config = dict(
    num_hidden_layers=13,
    num_attention_heads=4,
    vocab_size=1024,
    norm='layernorm',
    attn_scale=0.125,
    bias='none',
    tie_word_embeddings=True,
    init='normal',
    init_std_o=0.00655,
    beta1=0.95,
    final_lr_fraction=0.0,
    dataset='wikipedia_en',
)
MLP neurons of a small language model. Each row is named by its layer, matrix (up: input weights; down: output weights) and neuron, and shows model dimensions 0-191. Each number is 128 + 32 x the weight over its row's rms, rounded and kept within 0 to 255. Numbers have three digits each.
Before each neuron's rows, "fires in" lists the words (lower case) most often at its 100 highest values on Wikipedia text that the model never trained on; "fires on" lists the tokens most often at its 100 highest values on Wikipedia text that the model never trained on. A number after a token or word is its count.

fires in: "of" 29, "january" 22, "labour" 10, "this" 5, "although" 5, "through" 4
fires on: " of" 29, "u" 26, " th" 15, "our" 10, "g" 5, "th" 5
L3.up142:158108150106142120150093085103073124153122095137124107143151134130103121104101093104121131170139172138119187123133141162103158062132086115130085124131135132140179170158155094105168111091117117125142099107078152139096124142165113153089105163123115115153129142095205109114113116112101132148069083101150136080147172159130094159075099084152168095172088151046187138044139082171166115019089117093177128157097133137160120103093133149134128219178141126195155164202117163104138162158104149101086154065102210112066126098102139147138110104133161156135122136120103078120115089169083126144
L3.down142:176117118128166110137157109062117153128109090148161111135102165154113156190118095074107084094091095096046155118078146158155154212150118142158094163181084102098140136117112149106119136099099152136148075115114115115102140119047159121137081111211126120185070170111099121174121101137145160120133042155084135125164132185160142118147104120089112124139132144137128139034124109110072095112079133139129181143161150163143153167110106123104119132178150152187120104144159143112111153144089201102138171081174104138086122180143157113113103129100098149157137104052140114090154106073145125103

fires in: "school" 47, "schools" 9, "paul" 5
fires on: "o" 38, "ch" 34, "a" 8
L10.up452:148169116139112103114083162112155130111178158056213125114141166137170117139089161036109233170111175156108124175164164146088111144127156149167097136154073127152115108118135180153125057098161078139133140130175100109077073072171153129076122149109158126080144118163104169127064129076146158081168110171119035112144143197150116212144114143115100119137118112121135147165129116141143153137131094133146110129107138141154071090127122158029132095090146137098069121118185137163086134151114113073155143143136150173102104103152109117147130148112124099090133125184127149119080110139188152082
L10.down452:133155184151083112106119133149189142133127127189084075138168113123113126094132089130143114115120109155089115120147079140130111157104118074147167115151086177109096132216148071130117150079175140137187201157114099120147146144072172108088092174123075134075120150109164121075110112143159096083130106142125119151072172107134170083117111115180079120161116122115073131214178066139135154106169117099179130107076188088089126161163121141124127104101151145179116122119109155127183174171146128132133172109174126081116179073102194095111096139122132149172118050131125136148070153125097158123

fires in: "film" 20, "release" 14, "released" 7, "personal" 6, "institute" 6
fires on: "le" 33, "il" 28, "it" 14, "ers" 8, "id" 5
L5.up129:123141115156171175168118130080101171123156138156113137158142147113148101189111156147158113110032111112113150166192145111120133155151174110086091104127172080077109114123162177076107117112099076166141114149094070190148072161128163070109117098119157070182123034108122081130124152114123150151084160121083126066147141172168130151125087102115160122154112127159085155118133128142145119089117130129095125104107162110106106096141141152123126111121103184065087118214071111103119117104137130139108056131128137150150141213205158132125112149126192149103143100148101075175121102132103124112
L5.down129:118140100123118198124116115106135101157151092159150122120110135109152146077131111152120016118135140148148119183120151113171116104098062085176147161127138155098125097086158099203107121112162098116099137106103149089151148123144147174124137136100070139115075146142105119123068122077163144146119022130087137076154158101097159192180110115162152144143129153125086124200159092147102093134106077088116123082160054162136148077092093103164115178159102138086129121096140109101103154154135107122176140142135162125167145130140125064139198180165132141108083093138144140114150194107148088150

fires in: "but" 37, "and" 20, "of" 19, "at" 5, "what" 4
fires on: "ut" 37, " of" 25, " and" 20, " at" 7, "at" 4
L9.up101:106105135174210139116098155067128116150147168100138163139120148095115144118083108119097158124160173134062142147135094152132152116172095099142147122144143211118158124154104068130087145112079111146168137103165113181151113115203142157100121075098140147180107145123122132130100099148084174088102149107082098147140093187175127138027130126097132094151069148146086151082135062103073156162124135055151137143112150103139094060112069162159150172113093155133136142157132158096099165153158151111145167170115124126121062130163131134159131085113170132058151153105185080171178098169179085170
L9.down101:114115102125105125078108124087105118172120128138109141171110110120119108085134099120135088129137135151047136131148139151144098136143088135110149127165157075106119172110091118144113170181186115107152139135166153153156127140123090148168140081108141164172137181090171153135132107126096139111124230150085067149183121144147183076136085176075131190098079136128183130093132109101117173163100138095101092123137148036171038114106135175088139162146160108137132122156107117123130140167163131141156144087091095046162135156113111103079114084106160155068164151156109098133182064170126107152

fires in: "of" 43, "other" 13, "the" 9, "this" 8, "and" 4, "although" 4
fires on: " of" 44, "her" 16, "h" 11, " the" 9, " and" 4, " th" 4
L5.up848:185094089143150098139092125040134121161165174115161149156115120088169161122069116107124132111132167133088175148159087166146118132197142086117109154099111127132182103154146123154154137106114070135153144127124151152143157161103136126146119126209127134170102126086119089106100113112156108141114081152073126115194135169136132125107124133126131098121081133077124180080150077119102069096106115069137106137089149126127099062065145164083146169171135143172065155135111167113116209135119142139132152158061123107109148120109108068154104121108173147120163135119128105110125047155104034108
L5.down848:179087160105137110130115111056120108147070119150153179115121056144123179148128151127196083121088103120115144106066095182170153153134122130135147113145096096076113126165080122135167101161167117111112067167155126103057118111137152148125113067135120132127097141118118091075126086172154126115165108170104148112163172123171197117072036162140097149161088132110207163135171160101128151116134168119067138114121156072132187164126104135138098163124176147162133131109157112148068139162141191114128131085111119148104136138160137114127060116145193102167124161079144133081157130111119150062

fires in: "the" 59, "this" 11, "its" 6, "three" 5, "his" 4, "those" 4
fires on: " the" 59, " th" 22, "s" 9, " his" 4
L5.up642:184139150124121077152117090042084116098111152141120178146202114137135140105154086061130121158104157120150084142153205108084139145128170115171096179198088102104107125123134121157139149112165112109151138099125166133126118164124115142092129142127132149198098097124108127109096144099137134122116051129083088113175148109096124163125112048103137112122124131126174116090158133160063130059086163091141147115106105109085085142106146092100143141095156159155118127108124174123112115166172158088083120172061153125054165104107129154066149145101198153144196149109136081121047041162179106163
L5.down642:167128108103116091058136138091099113169091122141161147132127075127121168133143202133172164089105115105131106194113133144146107121119136087120121138195161128126110122123056150160173135145165083097114128154126050093102100119115083167134092104172147109176142092106125134067158123135118139136166111138134189120181177070142135108133126141143048123159149110147190079168133143152151140169107123146045088186125154122168110142156124100117067199124136119169101070042138125130149134111111116147064113142104143169154149084140152123128153118151156089134116182129117133140142140131099150156

fires in: "two" 42, "school" 29, "schools" 7
fires on: "w" 50, "ch" 48
L4.up55:191096165141118078128114094091122140144101117112134096133165143102140101176124136104114143195100127139103216140218190118105149124125140153132122152119107100082172126141162174143135144110188056114202145117076145165087085117162190121056107154160088097151117105116118102080112073107092183113100142151075052129109035171156094125118137135081171112126175111194164117181103116116155123156149150093141138122119100120120083075125095141067146088077160199126121164112120154120097123136120112133070164132156136156099124105148140080106163132158154140142125122143137186111062060167070120130
L4.down55:103078161130128119106113118102130158155111173102129115174148108083132074171097143061171139160154153158176115180129107111120137144100157100094116139206099052094186083211138137196195164140146142137162114118133126078111156131054136172125150175135101138117117127149117151081119108131129140057146131116104087204136135137169140059127117155173103145146095069112119127174132099156182126167133121113117142153152087156127129158120123171099153148128097140123066084136148164115137179079178122116056135130110204163119141104138162113131165121140118142122052137144102145098070138081128169148

fires in: "during" 29, "through" 21, "doubles" 5
fires on: "ou" 35, "ur" 30, " g" 8, " G" 8, "ill" 6
L9.up96:164134154163128110154157105151058104158133155073118164161145173175146130132120133115137200255162152108193176111092158169120096096175134109130142124153066113129134109124090133157110155108130161114177128099145081100088095131161162175074155127107116180141131138131113093097135080077096135120135109122108168153157115138121133160118149157103165059151172148148131163114134118114075142123105043127126156149069126084114140137102108112155127143119146130094104160106121149107098145209102113157113117129104126166120146141149157118163109132180144152170157103124110145121116074215149139144
L9.down96:129141130100132146123106146175110079157143102176149115172132142071148133117150123108162210087080125078153148123071112167103172128099123108117157143097177094129148101152143124078132080052136114098173135113089158118106103125083126114115144128119141082128188159091174154118132132123073173111137146150133204177207103152123109108109154038115123136104102185157112130142150159131115109113107103163143103106141129096155138169158071128126143084132114117175139112139090119174148154188053103144042148098116171158090132165066118099157107100181138143064179115100103121092151103134143048102

fires in: "to" 22, "on" 15, "been" 13, "december" 6, "one" 5
fires on: "n" 30, " to" 30, "en" 16, "ay" 9, "ember" 6
L4.up351:146136089160054108137113146106134177138132159123157121127128133098147148091109111140150127140117171154084153122162184124080138072106102138126075168183075104119160135085104115109057118123150075138125186141154098126120117086091177095121143181109104148113179156119109127082092095094091156124130092134079121156175188167204139136126129108166132071156160192076157129140121112171085107128152164068167134088103143142092173141110135112093184152149139163168138159108094140109074151103127124122132180085123137117160025089107201044151177120075124133147142159139147166124113159148129152082
L4.down351:130130135113083160153212138095158139096168127160109139110148107110169161122134131135094130106128126161131121085115113064152126110196201132128150074095105157162115200185118058071145106123109141162138137155098145160150109142110092122143163181170160104071143063125107148130141126191088124105089116074104100087109100082115139120118136113160131183142121077113146138158137180138120161129113136145195162144141154179100074121164124146195107102095089138103131077074153139131096118117101183166135061135132131154091124106088130130149183155183094138098087104133128133132145191126166140117

fires in: "during" 41, "at" 7, "church" 6
fires on: "ur" 60, "ent" 9, " at" 7, "ou" 6, "er" 4
L5.up755:067140150147108123096073122122092125077130164126135132147137129149139108114131154132131161173123140116163119126108188157065153153188124139151111157184121178127146153130138094150119110113159123138111160102164147170107124120160150162129152063119105158170104141143127131068051121130082145129118183118149099085134179133123111178130149113066154060163149192149126098055139091113143145077169078163104123145053114118117121136170125164160122132138142186074088186113124186098118098177141175124113088110063096174109081143140106114095143142123169176137125127101136092153088102170112095144
L5.down755:209132169158100092136118152101118128172106155189135130145141176151164118110168110087099173114190158073115099093099119108098114086126088097075146121134184134126088088096121153091107126134148101110174083063109056091131087141085122128095138164134176097127142174081150111103222139072155139098116106078110182206207084150103107069141128118146090166133171109090156121106135179183124153113098129109143172135143136143155148146146120168124173088134132096161120146118155113157132196182113112138119118159134133116141167148090138081141061122105114126115126170157112162090117099219188086104

fires in: "to" 27, "known" 22, "never" 6, "too" 5
fires on: "n" 35, " to" 33, "e" 22
L8.up60:153176104189123171110129086128167136059109141153091076153118130132126121155149085049130143096094142103182141097088156165116129114147095142163042156144103157142145132084154141130070154115140106123154133129138090139080156145119150102110087251185105090127151150056119153124066069048089126123122137131098126118166146169147134121141174127128186160096152128143121125167177087137093123070130148127131136102114166124017153123143150103114203151144076103109126156143102135144145184142126141130102119114181133147173113141105174112051188100111125116143203171117167165146137139124080159087
L8.down60:142119157126111152184179122136102127045148134152086143183131067139140148151139166104130190151110104106095141144106089138177168099126155055192061159089110100117130106122104151201154186178123128169091123165138100093095118059108097182077141146165141088061144155132115150105123077080111125086103133086083123096152131110125121121230146104162116110146108092098111172161138144105144185145138084094082151149166173141113131157135106072157149155159113106120175073088171160199138134149142100184141121117104169137128126115076152127100149134148102148083115126118179186117144156147125144156

fires in: "school" 18, "this" 17, "details" 7, "a" 6, "schools" 4
fires on: "ch" 35, "a" 33, "h" 30
L3.up61:132093122107113116174136081087144162158094089112154083142133166142116120116105145134117111185120149163086154151182183167133151143155150190070092174160094067122155183177155107126143134074135135175203151163152094168105105105121134138066137134105083104102121120133071175109090060107141113115166084157086044094134105141192119112099135141086132051121116110151127134139124092111118136146116120060143128148078138161153126145113065138106151162059111187089100165148157141136096106148050107111087162157151127157147088102156164139126132134102192128085130099127217157106107123173100170124
L3.down61:162112165157100109085125149120137098084145092156156233141159161088057161142148113112127179188092135117121150155075166164170118151103163066146144095138047116145099187194136117155171153168124143132156084111149086099139185114128159113102124145121123138140165114130133212102115118119142134121104133143096084187162101144091131109103183115168125105119105105049140096129126077091146124180163050105108218142120113085138132084136063140164090150129086098133081122127108196150110123111159132128121069165132160163137173137080155129161110168151163118143109120091098170119060094191140163134

fires in: "released" 20, "release" 15, "instead" 7, "construction" 5, "institute" 5
fires on: "le" 38, "u" 18, "it" 11, "e" 9, "b" 7, "re" 5
L3.up275:141113065187156099195117127153141157122194111124092117149121136142125125182126137156134152152082143119177183066116097164159111094183150204145144064114185139085091183110137158109104084105062082173135092159126055111166092118110164086114120118157150061120110128092154136131155146115170072217110141146104138100165112125122109145113114103136153134210127151077105164111127143168120109062114073141173130062124168117093117149177136091141105095166100148117140131178142156119127125126102122123140124140073133188140104181121119141091143102113149101121130135134088056173051078127126131104
L3.down275:116116117167156183044153069220127132108179122112063058143135143102124068192130139147118100113165058097176138204144104128136135076126108109143138156097136119089114104167098155123158129058114104153183134158125148192194090101143112150120126157195146072117133103144128113114069077078159181141102066140118132167071089155112138158151105162117160104172128159142177135145106160119134093116102102119091155132149075115159142129142157196151159146107131110073138168087055140151101084134119125102135118123136093149082132151169174147124140136156152140133132172156039131185146149104136156154

fires in: "school" 30, "schools" 7, "höss" 5, "emery" 4, "households" 4
fires on: "o" 46, "mer" 12, "ol" 9, "ö" 5, "m" 5
L3.up51:169158120139120092146114097157161144053154079107114112141129115144173143142134168060116129137147124176147122082116132151138095168170163098128129150185113162090109148104123144245065074107130112130195119105174085128130097082179157144121127132160088152100119117085143085085134101073079157134141176133126085150134088185081141145097146152124103113139109109110114113153125122108095128110147127125125184121121124136123154129148087121178161099212136180132128170130137139148101149125124137068148107186049159128119074117138149071135173144064103101130174105159196133140088093140147138121
L3.down51:083177137167119155000169121189172156136150152138116140122099113135140083121133133113100187124144154163144128089116052172067059085127172155144134057177156116186110143157149113148183092074144137128163115121176146160094075179163136158137150084108069135138133101156110118116124029150107142143156073041165098120131122105111126158193120142141155083138164128127133147153085120116115127123121122107145123104095089118169105135153168174127147133122118139088176136093106123185136163155107126125082115179139123129152111102109134136122105100150108175059140062143124152165128157111127121125